Weights of a small transformer language model: MLP 1024 tanh GELU.
MLP neurons of a small language model. Each row is named by its layer, matrix (up: input weights; down: output weights) and neuron, and shows model dimensions 0-255. Each number is 128 + 24 x the weight over its row's rms, rounded and kept within 0 to 255. Numbers have three digits each.
After each neuron's rows, "fires after" lists the tokens most often just before its 100 highest values on Wikipedia text that the model never trained on.

L6.up947:098114114137191127160171120133129099120083118129113108155158120157117149105125182127140109129173103168119098138134158164144141155168140105110117128133171132142132132149148081156152169108083145149081122148127123113132136134122133148090087167162122071123147125078108150124124127174118148138175144142147146151104111153111120149120136095122121110130131134133144085182146104107116168137096125148133138167103136138086143103121136111134111150109066104112136124122093151103152116109122108133075101099103114150157083162180154147120122145103131148113143115093132151109131106136154104082146109105135132154127099140141148151103135139098100125124109084117130179133117097176149154112128129154130165097117114142124133083097119142144135154079093144119113113153086114129147148109144131
L6.down947:104115130144113188114142070139164121160075165138097083153141178125095106118122142111105078084193119126151130129133116096110100091116123147130107143136075135097099139159159104165119065116151121118114162125127134071154137154133154130167163137118117117131097158158144127110125089114105120112134173124124144107108136123153162152156126126104148099092132153150079154114136103193114095095140101087130161121149097133141125146134117136101114104157131109115116148134133166153124088130124097140147122131129127142103132082115132150106106117123149115134125145144143154131149121116129100137134131113144126150135142152129126123161097177147123126137124138156148143113098136109123120145102139122186143139182184093101130104087163123150116113135127147152142097091107137092136177148116121
fires after: " p", " P", " v", " w", " f", " W"

L6.up213:151112118136146144130097147125083138134122164152136075128134134135166129160140161144142159117108113131174166125135108127112126153156160122107096160100150141096151099121110109117108132175146133124109157141111109148133137100146117128132118158098113183137090114091125176128165120151091106114133082123094122096168095106141159111112131172108137188090146096124122089151140128098150151110140139146128130112144154147135078099096138180073108094156098149127152134097108136120121129128118065142123107099132091135071115111136131127106137085142098133131145129099154145155138124126111155134182117127148132179115145160136102135132071144131188147112127121121148129152135141129105100131107112161169140129142165123089119145120122133126076121153109127112078130106108163108171151127116138
L6.down213:147110143164131116092116124115120177084137171113118144118130141113112163144137129122125109135104155174149127176180211151118155136094108102135124146165077179107184119114160145108113145078111114134136161134113151139141100144100149103130150078143089098121118125132145096109103094135126147150113155084139142117137136110129122144118123129189110150135150133127106100117125151112088140130131150149120148118161097116106117141157105093098135152157126124124140095123061118114114143098095083147137098108087106130115113108119102143131164157109153123115109154107109116136125147117133135112107118139112066101060111134177151161120096097130180167117136095117102146112143105130138133166153124122124123119127138124154133138153093104118156146141113148141123133163117121137150168142146174
fires after: " g", " c", " par", " K", " imp"

L8.up29:103133161144120124208125135143099151195206083128113115120140086122122141118110129092133146157107118151117152153151107126137146131165155149133132137139130127124122138087127115108133129118114109112109149124130104096137126123143094132115143068108114146107141151134156113148122102132151115117122091130143126100104101111086163108136103131171126118121154159150144130145127134132139089130136123171139109129136167148066171164154092117118174122072124157138084156160141123094130141108149129144153067101100120153147132106163178114081109119170142111113162134134119101121153123121106145124126140131103102133125130141113125186119120121136108113155101099095158097151156096135146127157134136066133098112120136110094101133162126108100141142148125124138100140089115119182178130153152107
L8.down29:150095124104146131125174142116120197111114122133111158123109153146134121138145107134159115105130126128105142122158158083125131146147126136133148154107139140132096103116106119072135145112112086121110124133094113150102133123123112122128093130107168150148095156111124134060153170137103143120111127107153104205109122108125135159131100160117139105159109103133168109098102128130156146100128137148137146129090097135146151147156163183127130140139156115193158177147099133125143100106123133144118121167170094174157121140121077157142134164097100113123142121139138107142151111120136104096137149141118145108135122069139117125141166120148121166099150132076145133076153148168109146128097135118136137118123064101100110125124131128124094127072167145161116123143116155145130099148091172
fires after: " ", " of", " a", " ("

L10.up1017:108136111153137118163122136115142176124127127142082132078115084137131087149108142182152154125171170169132124119101143103115105146119170136122117123152121185131117093089153151106093105138166172199153140114148126117153112091146145139115125145115116164130139168116107094107153103124141130156159161120097141128102163127113135134154121126071124101109115099075119112117103168119123140084117122085096098102069114163094102096143126141126131114133131142095133092209139136106119142108137111102121129139124128133138099082126118124136123147093155151136113090107129125100104152173106110118151131132104112139129112155128127161175152155092159111177150106155155124119151132114140117125137124127135127120069104144123149114118130104136137129152134102148133152132159150122165151094137151
L10.down1017:126129087103097129168143171119101096181186106088130132147108148129127126121106146133113098100107138136188082132143121096102153122086150103110108087171115110111120136121111175106088132113121151123164098163114159157131160128097107126140134131162093117121182149117127171101136114118148160121111134125105136104097129177095142074081124152127111138120116105104128085182117116084116115132158170182105115116140106140147124106130156123148141123086084122146136149152148130131141137118148164143142127134086129126122163155166122115126123156124133110127134117106152182138132140134146110133150083121141149135116108105111129114074157130137115138142091120092122150109115074129157121141151120136147134115159160119133170128129124185109171119129100104138124121135074129173103139151131122
fires after: " |", ","

L6.up347:086122119192108139162157125090090130145134108138169119173109114138157139152156105113110150135102116091103159107144091126113121135128176130074142093147135148141090084112145138131142120145124170160177160108115136123114137113109119122124103080125094091136088148141135143125156119133143135137143131123112136091182120130131140125142109088139125119145120130088170108157128131151109118096123128079116124131114099128128119161114153120139176118141134143118132141133110100142116124167104124083129154116145126136142113103154167149112109070127093140132068109129106152102159120198107119161119125173165144172089136136146146106127139176099122111128092142136094101134157120137126134134156173153160100125104130155084132130107102159110088142146087138093087127124132161111177156121127138
L6.down347:118100092101134141159147115130126162108109109100157106108128111162175134165132102130095105149150144180121147127118157128125121136129156151154127078107124133132103143161132164114080134114078149152140127123116124128096150153077095117146123142187124145166117127165172143179136132128146148101133142146142105132150150128155140162133121134123078138125124143107112116185084131081122139145130148104124127175100169100095075149126122161136149120110118102101137127161159154125113103128114095094133137144136116179118148081137114083136104144104117121168144136137131126130094108136140131081123137135132159087143165130137105135122137125117130114096109143156112158145147129127162142146133161146142105128143084108115062149114146160064114133144144086103105127111157113085072146123106093
fires after: ",", " I", "2", "1", "6"

L6.up678:116131146108115101155145115135183126141104132090142134096132091109177124145081122127113178153105175156113124091102096124122099157139119148118136159109062156118126119148117145168130136119129136146144141133154122165126120104088144101129106139090141178115101126153129118131110120142156131084135132106106143130104137107108111142125127121098133154131093151125127129153140125119106118112141147168126107097137133146177137141167131148120137127085130163161152110119137167169086141121113151157122125127162130124130133092176107147146164116081136133078152083140125164148146095116206157138115130088114112145137126122116181105175113114132143120119100126126119102161127164132127075104075118126135111054140145138136090093149121149119147110099157088146134126165145109130142167096127098
L6.down678:138090099135140149106085145133097128132115134137110116121152132097121121099153127117101102106138150145101102137116117179111127093147123104164140128140153104130102092128118130142115123105126101151096130123117161139138112139135163115135157148128128143150166089124141120147136171163082138113110099143135076112130098135177175117132150136135124141103085152115152166146134180139141099127119115074135146135133129146142139163127116165113150122124126151168120103139160159117170095151137127090153127115137129182152096083164171144142138115155146107133121123106095140129091094158120087093152118127122121106123136158125136113137110137128151130103132173112157064136159131094111158093098161138178079133163097129159069069133101091147128136113125181102150147148120120121166078104123142
fires after: " D", " G", " st", " |", " R", " St"

L4.up994:126156119162127119196115135146122139116124129143140134069141153116121140129090112114122116138141134118107142135109137122134101054165090139116153156133106180115120172168115126109138146121148133111133106108121150155094132132139124174145101096132078156144130147127113148133116110119100115128136142086096106140109112125147114076084157171130187140126116170136118159168161137100130125170159090131109097080112112132117145130201089115093168159100135149101097124103132124155127153153146119139089116101134151141138129122088113157118149177142140136157121120116149150116113165125117134120072112087124130132129128133062143127134131136109093113162152109174117120162125160126142129155104175135128160139098140105103126124131103109128145121103109127135148095140078123130064146141118119
L4.down994:150100101137140127101131102114108082133145164122122135184117136145120080108085200124160149159120135151179155126137147137135087116119107141179132090116086115132170138133144114187142142125120127135096116122159150128125128141115141124143132106091120128159120120125128143153160142133141070152082129108071124114171131132159169153120138104120142141132123103144110086126089127117118096122123118072126128103111133170103164109131113118137128112126176131123146154146138159119164143150163158131128155132148170128096177114145133120153103123168059145138104108129098076093175125131132125091150126091099080115112107101108094139161147178133124106125116150137132117120107144133119129079117125146181145110142139150098140149112138103116127141097159153098156128124099115123154123132114150
fires after: " R", "iam", "R", " D"

L6.up161:121094110132106099174133165116123137107115131093084120139141110159148144114133123120096149150128125124138117111150107130141111137112138140116136158100147078117110092129133137121148130122163105130117154131098145131150084105139116112133124101114094151098113101086128057180118105097122124127142158106110100125124096191146095140174135152135138073184134151154130144173093162152081123115111139130143148160079136156153116180133099139141127115148125111138077150174101133124159109130181101111137130151158101142094146134168162164119142122117155137087128109101146149144097114151129139171113143147157105151116122137158142121152123171158127103163069120122123147117142104112105151116123095119157131141132121118088154127066138154146138118090117121124146130158129103120123083149157083
L6.down161:114102106145088139115134119149143129062154086104116148128132144105169139171152083108119158108146139110132107149136114109133146114116113109136127125128121132141145126163180114110121156125114091124157140121140109136137112165107175134102186118101110086126177135124140130071135121137129107146145122125108123159092114120090185121122116128102106120150122128113157128161125138138110150104116139125151111137115122119102138132089146126130121143125111111129182097146132103109144111166100147101101194150119083141134125138096150136143138130094125124107145121157149120114127183129133164096214109141142111137129122152124139148122133074157091154131128165112116096128158112159068109174081128144134138070112141163143114166152096125131119137105100121140102124121173094082161166134112163
fires after: " St", " H", " site", "h", "s"

L6.up510:133091129116156156173119115109134141089146067174093134131094131093147117113138131122127178108148116129100116147159084152114135154113129157127123141138131126173088123137137182150122087137129151174131154138135111104058158094104135133066103117119142120140106097125163158128128138158148128128135110089083068164149157133170101100108083102139145129114139116122108133113100182160094127155087125111119075150144107156121138123143097174114152119142148091179140119095114131162168087122145122144118107158131146148099135122130130107145123133113125132129099124136165166119132124185169131148155101135112122068092135132129118099165113115111126142108155144104125145145161104129155125103130154133146132101148104137123130113133111134094130144119120182103101124141139133084134134119138134
L6.down510:137132106154155141181144127103115156108092146174111149100120108092055119075161136141136129149127163142137111125080106148138124145119136143111138158131101176127136119119117125128115140161125140150120105103101130120160180131138110114137121095165098151135143107162129129112130092101141131151138156150121111121132106153106105105102156101118136107107107165172117128119161122118147075135118167113202135147131170145119134145116140139083125081142088103063118111145143080093094130146161143119118166095124155123140121106135168078165127140150094082130120179165129128098127124138102099099138126098163159124123103140114131114106131096129151136096121138127139146164131148102097096147129149147132139133092132148159097122122179138165102122139102143151156105119139084125113095110129155
fires after: " D", " A", "D", "is", "i", " d"

L6.up378:134104069173099103160152153156095143137150113141153154126165124067128075101131149144113141100146162217125117149112139125173144103142110183118144149127116120133142128110149166134112135159083147165134175109174112122172130113124114144125086134121131120142142148135108067121129138118132132112173114121163072141110176142151102154096132107124115137141121131138101111133140177095092133106139100148144078099111108125164145084136136171126096117165099131127162109102090162131130133116156112152110128094142129154092127119106128114129133111134124152113160100142136112159122130126153149070142080103128164139148137143141064150125134109124141138124131149133140135171146136116121084078117121088121116130143104129109108114118104140123118126126119100140112141121131125117156147116176128
L6.down378:142121085099109157185088098137099121163133092103113102161155147171151088165113145137144167138131124045076154142133122156109129156073124160111128192128117125084149135098128120125120136097128131137118127153123169153126103163119111085103106101108112162137131126116156093111141114120129146158145171139106110133127119133124151129137112151144117145111153162130140127163145133102108115125102124104120186104114115148138145117144139139124140129111118092134080150152137130155162174128184146128152118101141100138142144141138109103142182116117138132175106112085131159110151136117098106102106140165140138131148130096108105093112116156146119110171123100093145116140137106127159085100119118110089127087109153141117166093128110124127153153132100099148143153185125165148139112133108102
fires after: " pre", " d", " D", " sc", " New", " p"

L4.up144:107154122117144129143134107098136149138099135112133107094121144141160100115118114148081166171120102117089124160089117069115136109100087143106102137105098159155115105133113141176149159135123132132125166125138145116145111155116146147142128082142142139147136108125126140123146143122149141126109125149173129118091134185147156128109144106134079116134127175109135059130127094127115147112117148081147160162170111114142120122097164129152112153133119139122129127130110092141146126138144105113158110134118144106139125151112143123144132145121114111143134131159138153149112132119138076130093107154110097118153111175107158161158117112101189146116139143120128150068154114176095094119102111147113112122171108074096139168130120148151146189152111099109122141208099130103091095096099109
L4.down144:139094162122134122163071195113133122151090128106121155138155106144091086122137100067157103144136129101138137140142118113125098156113088110138135149085112114150131141173096149159139139107151138133107135116120138098139117146094134112125145118136126113148103141109168078124102111146146130156109110152106113126134146115130140177120172148116118127160157095143138105111120130112114154118101139099093135114108120172114109128148156095145138141122092096100123157083137117109121109150094114114112146110097088093135159147155144186078147137113129135131137130166142160143121139117186161125133127151145117140116135151163137089107107182144114110154148111132123156134138133168149168155100139113109124140111134100112102118055157095133123140208144178135185132122132096134124105118118136
fires after: " which", " and", " had", " that", " g", " \""

L3.up770:165147141117158167153108133136120140111141124112139158160118137132161108165129100116158125121098097084103151119092148186149135103107158114123132120118160113147094107148119101112157093103142136166133150142124125127108132152153126148098108126149143158136152138110109115116115073108121132104131120113079128124131102130140137109136097132139143150151163108080158139107113115132134118100106103125126123125108157139116115161118125131096152133152155090150151135138111111105115120115116119087155143188107098092105159126143152110099163104145128097132164125091180101126101126157197069082127129100155098121121163156152095146136171182154118113140091109137160157113152155108135124130172172095157130126149129164132138137099107176128124131134153117108160117127136081080063127134088148
L3.down770:098139141155102139130177150117149148108151161155144085170119119107140126127100139135138095153133127131130125112113139164162130143141128145123099127119128127121145141172159145092135138115113132114143132130136154066180137149137094103143112139117089126051114093125130148124172131147142099149104095153123135117139127125108145094105149146073148091106116116123137129142108106141094115089149166150100119137178106143100118103104177110131111100131151151158105116167123146110113154116180112150150140079139118136140127099061119105165101134120113113120107121122128137120114140130135122126152195118157161121143139103113122131141124144097127171129093188120069114175091101125088167153176136108116097156122116104110131139151176122108100163146135127088097132154116154133097130121118151
fires after: " H", " St", " Mc", " S"

L8.up417:081105154115128133123139131095131199107147129111129098108175102141139070152146162101129115082136138113179118151134110135137128092108147160138082163111115107090134130124087127100118156140134124146109162139130162117110166093110147123138162158131119144109120123136110145123134123109110161163131149133129163141165136165156134141140106127112124101165099167102122131062126110148150116148132132149124144118088084132137089178136179156162086112118056157119145126134165140139120144122120139109148126157113116110146093167152136114141139089124147149118077066089107120132123118103106140138116163165117092096088120134118120151113125142140180111140134128149138137165097111092152175093114147136136106110117153110138132168125143128099133109133116164127129108125158146115172110092128123
L8.down417:174127044075104153100110136139131144115105076139085116135150111100122153142133139178122118083110135102121161138067134114118149132143132083165180134101120099121151103118109123094127134166130134162130108172121124170142136141144123164135127081152123125101122090125104131144110109121133137174102122166154117104138162126127136123133194110138113120116141144129114141128107127130126109113146148136076129115135133146126116120197169124142096096131138135112178105143144128135137129120126159162106099161108109151091142121140195126138162125126127134151120112140121124080175148141078132127175088108086113128133125116138154101129138115095095141107104151140147147151151124141137093092146174128129112107088125090107137154164136098099170137125125103103146116138152097131154134129115138
fires after: " |", " ", ";", "1"

L10.up971:134130128122120146131146125116094132114127158181154131139114111118074158126151100151127075114125125158108096127151093111141114134187087088123103147122117106144117108095120142136166112087136155127108128118102101130106206125141099111090108126111139149172141089107140154100128140153191133125137118129152168099135123082165132109142138122131101105133111093134115164109112166100123165134117145090096120155155112090136106127127121138174103149141144147081121106138132114169099161172154138118103125142098118127106124140085117147089133142176083137145164150127140123117097095125155118151172152112128125094119142142124159097100137142100120169138140145163138134181102100150176144131137158141110125118081142106138133094160114154121165178104123119163129106141111158124120107108144145
L10.down971:160118157079160107140081155126132122118129127118151106160152167095119137099123130121094137099120121111147130135116122115128113078122125141163121154150142133106114116107168147125143164116170152173183131106133093134120174123126151146132070127156165108168128105125156145116114119141095131120117103143101079130124131119126139102181089129126125105117102128124111154120125127150141181125177053127119091110173114138092096093144130184165048106146131122132122133142121141107128158110108142126146099139107103121119117105158113126136123141115119126110086150127145121137123118119078089136137132073122110111090139176148145133102179138135109131111121130140157091132098114109146154112156143094158139133159140130117150139148156126172166170116133117164136137071126123118104128182134125
fires after: "5", "8", "7", "9", "6", "4"

L4.up223:125168082135125072155121138117118108116128048158181083117114120155166103105120083172118130135161130117140096117113118135090113068166170134110122132153136142121132145103144126117124112137174144132117159160118120145173168147105134161122154143147138099106167158121111158149096171081107131133100171159140119107149124103140152130109130073110103114096130181134144161168130109134148115108131156069145155142142140155103104109127139141124093154177137121153158157140142138137155141141123123114128077115153129128106126133077155137141134099098146091133115138137108146099113090143131130127096132127094121117122137126129139121127148104120138116140103125066122121118140118137106094112116114140149153099154143159085151082156134104137169121130117144137131138138105130187173140124166127
L4.down223:094119126122155109127114177145121092114133136111133124109100152096075163130140096166148147066126150107129149136142144145138168063138117088156109107148123141104124121150126153117108118152138142114123128101137119162157113095140165147159154146133122143148190106144138155122154094126111130130123113135159117129157132112072094113087134132078124142150116119156147147086116127086143130166115087099112100125119109083117156117111109107116167188190103154118115105137141105131115123176080121113140136132117156167129139127133132150135129138123118122153086120150104151094114176141124156107144143118149136080098095133143110152083150091159091108155080116144157126131143152120145151115144151142104098118111101154137129133130116113115169147136172115163149139105119149088157121187132133
fires after: " \"", ".", " (", " that", " th", ";"

L3.up602:122125117141155086124113099116075125112140118177187135134135089117180133158119164106075145129173122130116137181112120114151111121129139120134153136111136082110092103118134147154127106122147119108133169100167169161097129106115170119163181157096137129130153134130112126105132108144105145125156126134145084088102161095135144116115105110113129202097116161100108138118096094128151141096123109080119165112116098133129129144142149123147132162115156164131170156077151107097134090118148121133179144130173155117087142153132150170127132103121119162131111133130146161165123133091130150137123108145130131105113120102147116111095162135173117107123149124157129115118157167089129098108139120148093113143128131091133151168095168110157079101119113107107109103151127140136122127142124124
L3.down602:129153123167121139132101165126174102176117083116140099133086166105104145129123102129126105143191135086130092141170157181112155132140144134152131179119121135125137140105118148117114160141158085139119155160155119100137129125120164156143133098172164164099131166138120116143133126129070118125131127116143117141143134145125158150109101159154113138110136143096149140137101104184117125133080100147127118120107110114143137100077122118130121154160106142163137061142166162154134106106114102100134161140118124131063121096099128097129123122138105114118149119143114152141175111153127110145133100117126112119123121122096105144125153145096134126104102148144115133084118109126175062131162094126139171091162156138130116108099130110147110143145130143081104133085107178153167130130119156
fires after: " G", " g", " B", " medal", " Candidate", " of"

L6.up640:142116102132163120104101145114112153165129138088121150112142156127177127152163139109160113136135150123110129097124146103150116081132118142126162114112116155124106103141142170158147143092121139143117130106145122136129149113121117119095126118157108026140094139150059108145099147116161121135146130123123101159145135169099123146121104120066124149110124108152135117137131123138146138162120127094117118151114050073123097132144140174082143158153143145135116095097169122140123144128143130113145159099128099152140153110168140145101147099122116128109143103112155167137156142123123115151123147169148157113138115153122092127117147168106149144107135103175153137137160113141164129121127122065080115117065110147104133131110120142186118118148155108142079152166107144138117148127092120
L6.down640:136117124103134135139120141143113141145123145154100143132130090123123149145105115133114131156136112191163160126116145127123137142164144088117158096099135142130157140157141123110159103100119067121210105132119134116160106134092143122150105137128169081140107128109089121126116090129143107090118171115086118106176108126108116147104121086127164083157108108149134079093160130107127117145139111137100133124175127156154102120086137128102112112168122117106124120135143161125082106078174117080103136161120164103126142124116171126125140116135171154165151140179136182144114159131156128136128083111132150144155128119108140090185145110101114147133086104126102138159122104102177128137115114131088139113132148137143089117137147151121130067143164139134093124127099133129139149129138151
fires after: " G", " B", " C", "G", " M", " R"

L6.up684:162173118177138135131134092168126113162149102143075135098113093117127134144134182145160160111096137100074113159131135123157101089152145172136174101138128150105107135084106124156121171152119138130105124168101131132136090123145121130128126112123107137128103150104120099097150179104130129149133126134161121176105154118092123120139162115121124131138111101093106115094075101104132112157136140093141110124073155104110114111109161103140118158121101107082112114112115137113123121112124110132117155058143126111093135088158122156154139145114123125132105131165104086123134104165156126124103106158118125109121086131175121158112172130132155128109117127129153128152141135185141180127135123119150153171152083131132128117150170091137155138110113119088133108144168096143150127160149155
L6.down684:125106096066120183158140182110129094121067108094108138107168133120145160131093136103110141134118146080137099189166158095107160106157142086129102129144119140126123140116129153144128123126154119116120137130159105167147120116111117093143137172158128099113097138112143147116133115112135112109120151130112110093156122133171123133126142094136153085157168123131083123119172164184118114119125120142116087156163211163117113104134159128137155124101145105111155128127092138086116116118109135126116159149105169144157101115134143102129111124139111090122124128118125144114123112146133112143161126119142146116126163160124100090132135165151119144097090111104180115099081127108180114117143125165124082099140145107084126107131113104149141133125129118141124082098132151116125135173145151
fires after: " w", " W", " Run", "w", " pass", " Sw"

L4.up668:168170112129137092076125121129161173152147153143151127139107146164147110113096114090132113151119101175102138122134108130108113096148118096103171140119134160125145139130119138109115066108154136105140130109172128073164174134133127119078152109131120173149167128115102107129114158132135088145163131131134129119089094136173135147107135133111093126084113135124131144111134130127146115169120160147091144142115122109146093157135134171112147097154113136168124101171117120123100143166138107140151111131124118107099122218140128130126141122128129116162095140134102138093140113100125081079132135126126127112159126150149133113145132136131106123144099089116144120088121140137111129086068113158126126139147175095131138182169097148114173125124064119135136127153129080139109144128132159
L4.down668:139131150127133152121162115151119085147116109143155138143126139113096132115090109110130143113136107165139093070149127118159143128144110108117172114151167137117124098120148119139105143136100062122104111120122132090099112113112147117125119136103140108103152069104092148105134119147165145090118161124151169082116122176141113103122123156143123134128139106115138135145137143140111171160119140140129131077099122148070075081106149121121137071144147146106149070139119116083117158131131138133093152118122111126066170144123148120109127097097157146135152141142160144148119124134175151113130084149105132134138126187130188115135136110115134096132144142163128125110145164134109175107081111134180120164080123148116140134114120141115128128106156106152126116166125148161173123172122160
fires after: " E", " C", " En", " en", " Ad", "C"

L4.up551:136101124152131134126127149096181114101134187113084123139116140098172149153149158132116087124108148130167152130149161068124119117135128092133119180145074159119148133144142141140105127118172130123131136149116169104121159121156117098152126158139091103120141101105117127110142124133162094150126122124101104178120163168126155085101121115113137116118112108107142114138115142119095117094136104155076141163096117123123161147115135148098126132110168093176126133128141151128139127110113089141125141177169136134141054150153116105144176135097123113119118123173136126128079137123160072094156172142169143078149128176100169122143153146105098139132146134118103133118131128155172097121148089112137123110107131090140143109135135099148127097160088117122088122140099113129136124126115115
L4.down551:162127149130101138113163121133153139128097068099145144129170153120163171103170137118076089108151145116135142107100131137123161116080168134096141129116113164158179146152141110135095165138102141097131055130126107131136116086167080104128086132137132109122147122059104112092090099119112144128081133101173166107140132157157153145082130128136112096128090101143127120143174159119116128165133134145144155081122112144073128126146101092147163153100069136124165123124155138086135143107130082113130121134117136156112152118117154142109152130139138112134084137150132158140123130138180172136140123129166124149152172135151117129104098121161125134118132143124130128119114100168171111140101121141150132132109126169107109151146123121132116123114133124127099119136110113106153110144153103
fires after: " Ad", " V", "V", " E"

L3.up871:140133132134126135097141122146124112123145147141125087135145134137123115108131140139141122129137122147133161164175097163134157108166146117103147183139109137111150131160151130104120109124159085114152127123128137126132130109132091072083128172128119089121143203068138121114132117125156134140141156121122168141162123106107148116125138120124102122074130130142200149165098164120150140115130118143174099097084100124135183106159146151160092146085132089128138099133133157144150088107099107145115111109145159152096111160113126118133089145151102139081107092117103118112129079125170115124142136148147139178134103137113107156117151107127141132133134170118075149100106063131109103151137141119122135159174162133080097133111171136121097114119124088120135136086136135123094148129126141
L3.down871:077172155142144159111088104121171125134098131105112101135103122150109122098146130177155127170115110109105107133183140140157148137128115111140166158132126143107114146092133121096105143106139126122106127089141126124129099130102113114137107129116187124134122161114124133101144133137148159110135122125080121152086138163137074152144084172133129161106159149126106137129104132112144116101115099120140122120159143154131106134176106101102100122073143133144120091103135125076133112174129143125157121103136174130117146164136141125140175150141161116100138126095147130098138100039118153112124123175120096168155116116141136156165130113109152164134125129166101126110107115138134153085144125110104102144109156126195123070125135120119129161146140135127193149148128100131161136101120145
fires after: " re", "mer", " te", " E", "E", "con"

L8.up127:119113104156138123135109136113162146140139092167131104163130127132111131174077130106121106109103168138151105148140120137137104126185154109116130137137135134156127142110145108162154122125106154159086128137114142120144110093127115142158136062124150108150161109149107131113126091123148119152091112124135122138128134157134090122122177095096123198091153186088107108089127137102126115094162168158136153151075141090137149142177131127106086124108127153155110136133115135163123120149095111119100144131116108157121129081126159141179150132128150138108112082097055099105092106110093173082120117181110132128106151152109165121112132158088141126114104130112109133111124136159124099173121139109150121139124146137138130129157168120131114109124136120156159131105127080159099160117127129
L8.down127:104138148156081137106104107138156155134160153169134142113118129138165169185123157116118096143176109116064123114112126087148089128147126132125151115096134137146118110124131127130147148167117127112137068104129131147136102124165116126132119145122114134117157166123100131136162131124166064063093104100116134113134132160109090140114103109145098097128123153137070103103123128164140083116128164131158152104139084113099110146136154135152101113086144134073119081156128140115170165111123156152152119162118112112104121150155112162143110099139152113091141150116176136163146128139133156089144140156123148112126149113121110142147182118147135153129108124089122147124140131180104156136095129118139121110091094109168146158125151107122154165113129148159123122116121097106136117133078157
fires after: " ", " at", " and", " a"

L6.up552:070113117177146142151126079159137167165176095108164154127125147142157180115152155147088125085141126116115118131113165104101085127162115111134133113150129128108108148072141179138124124121158122157120139126102132142115122190121080130152143156156136133161112123173103147165117148157113107106166149134067126161089150133129157160149123146086120124135144138098134136132122140118141113139102178118095096101126134124087088151141112163123107153109138166089150100093145108116116122087112113132134099130117142119089152140111119112152120110142174124135147143100123157154149090111126122132126114143054148112126080103123135168087121112140128098129134122149100126124089121141111112170122147161157114099134124157152098134153124147104148122132104119136101131139116146098151101159088127
L6.down552:109095104102149101134162111139145158132124131177121112177075136153123133114121096143121134119113128126144104118153116093132126149115101102193160154128077117143151078140161126140134106126141113116147128121159111141130152155136153137116123130146128137123094106094138137103108099131120081109163145145152150120092146139070140139136110100169162130139098121138172109112101166123128162159157135109110150172152116097145102129098156126092066175136142119130153143145149125101125118144110092096154143136127144141113188140137141120082082156154099108138082176133132100125113128099160115119165089111119093125104100148147108144133130069122115139121144143146123170145093149147163145145133077110111148122136136138121110143112156151146136137135132125119168100091076112106176171143153140
fires after: " P", " p", " a", "C", "-"

L10.up309:108147085146153077077112113137153132153092114157100129101114100150108112166111133150136120086129108133099141150099097093153142096114180113125098122115074114129127113140153109112169095141136141122133131154128113159111134158132158119147120122149142106148126165092089107149151118072137105118168120094135111095168125133163193149143064132086110148174135111132118115169147135111115137101104149150150154143160140173142144105178146145108109102131107168125141122174144103113123133094097123132148113151120110198133122112145124135166122099106095105085109118143144115085134156155100152116084126116096087140130106101130117130165108142109098149135147100155134163110131124108153109111116125114145109105127163166151158141130152154139131145119134132129150089141124092154128144139089118
L10.down309:123100138123120112162124108125113131062177103140112170098124128101169130156101093116108160116122160098121126158135109101130108085112159150120151153149128109123158151122091136109113160145142137125145105125137118096091115105161120176101108148124113162124094127107104133117142156135132136097140111136112113100130153137133096102139144145116086130110148120118092125150160138153112103129175113139093130178139079123101132137150164154134159119179142162114136114142137131146127102099094130142115152123156136153128099149059154127095127127096159080120126088130118169157137126099103131116133123191142166111150166116088144123098153136103086150151095163127092108122163091128109118152151159109171184121150133117103143131141146116150166105160109134137128116132163152133116124055115156
fires after: " |", ";", " was"

L4.up743:115088150110114133131106084134119153109150139153135096134117112084183182116137095150102100155194135128113112153057098190130115156117175107114095093117104120115120108128092113130107105142156169181127130125125138110129090123156138116147139116089106154110174169089169162126134166132102128131174114184168085142146159181148131180140125097110115145118145154095106123137138095131168158154106103100148119157097172120154126150122118132121170132162136172175122108119128125151136121133142137117095136127126119097127117114161126087134129103100093126120141131122121124138126113082119111125139159165122101092131103102143146146083124106153106103114118134133141095123151119100124134138118160139153137083158099099107120148108120133138149123125142126107119133125126119150105149120153106
L4.down743:135165120138114082149121149133144144127139124175107106142113132151154110135142118160191101173087125139075141111111098082106160109086087081167142137110157157113170108098173097106130095096149123166123167183133146144087158116113146150142083134114137110108139106145171132145100105075094130101128120117136146124143096205106096077104142118152127118153131087132119114147123162127110101092151135167163135144140124136112111126164117158116134091087133117105140130127103085108109137150151124136117145126149126174094136143129116134131132138169123112106132155121110192128144139150121136113127141146138124127126123151108147130164082111094133138175150130101110135116113094121091103128142123141114124144118127104168134149099116118112124152155136176152133113096156120112109161142109151
fires after: " G", " g", "h", "G", "-g", " Le"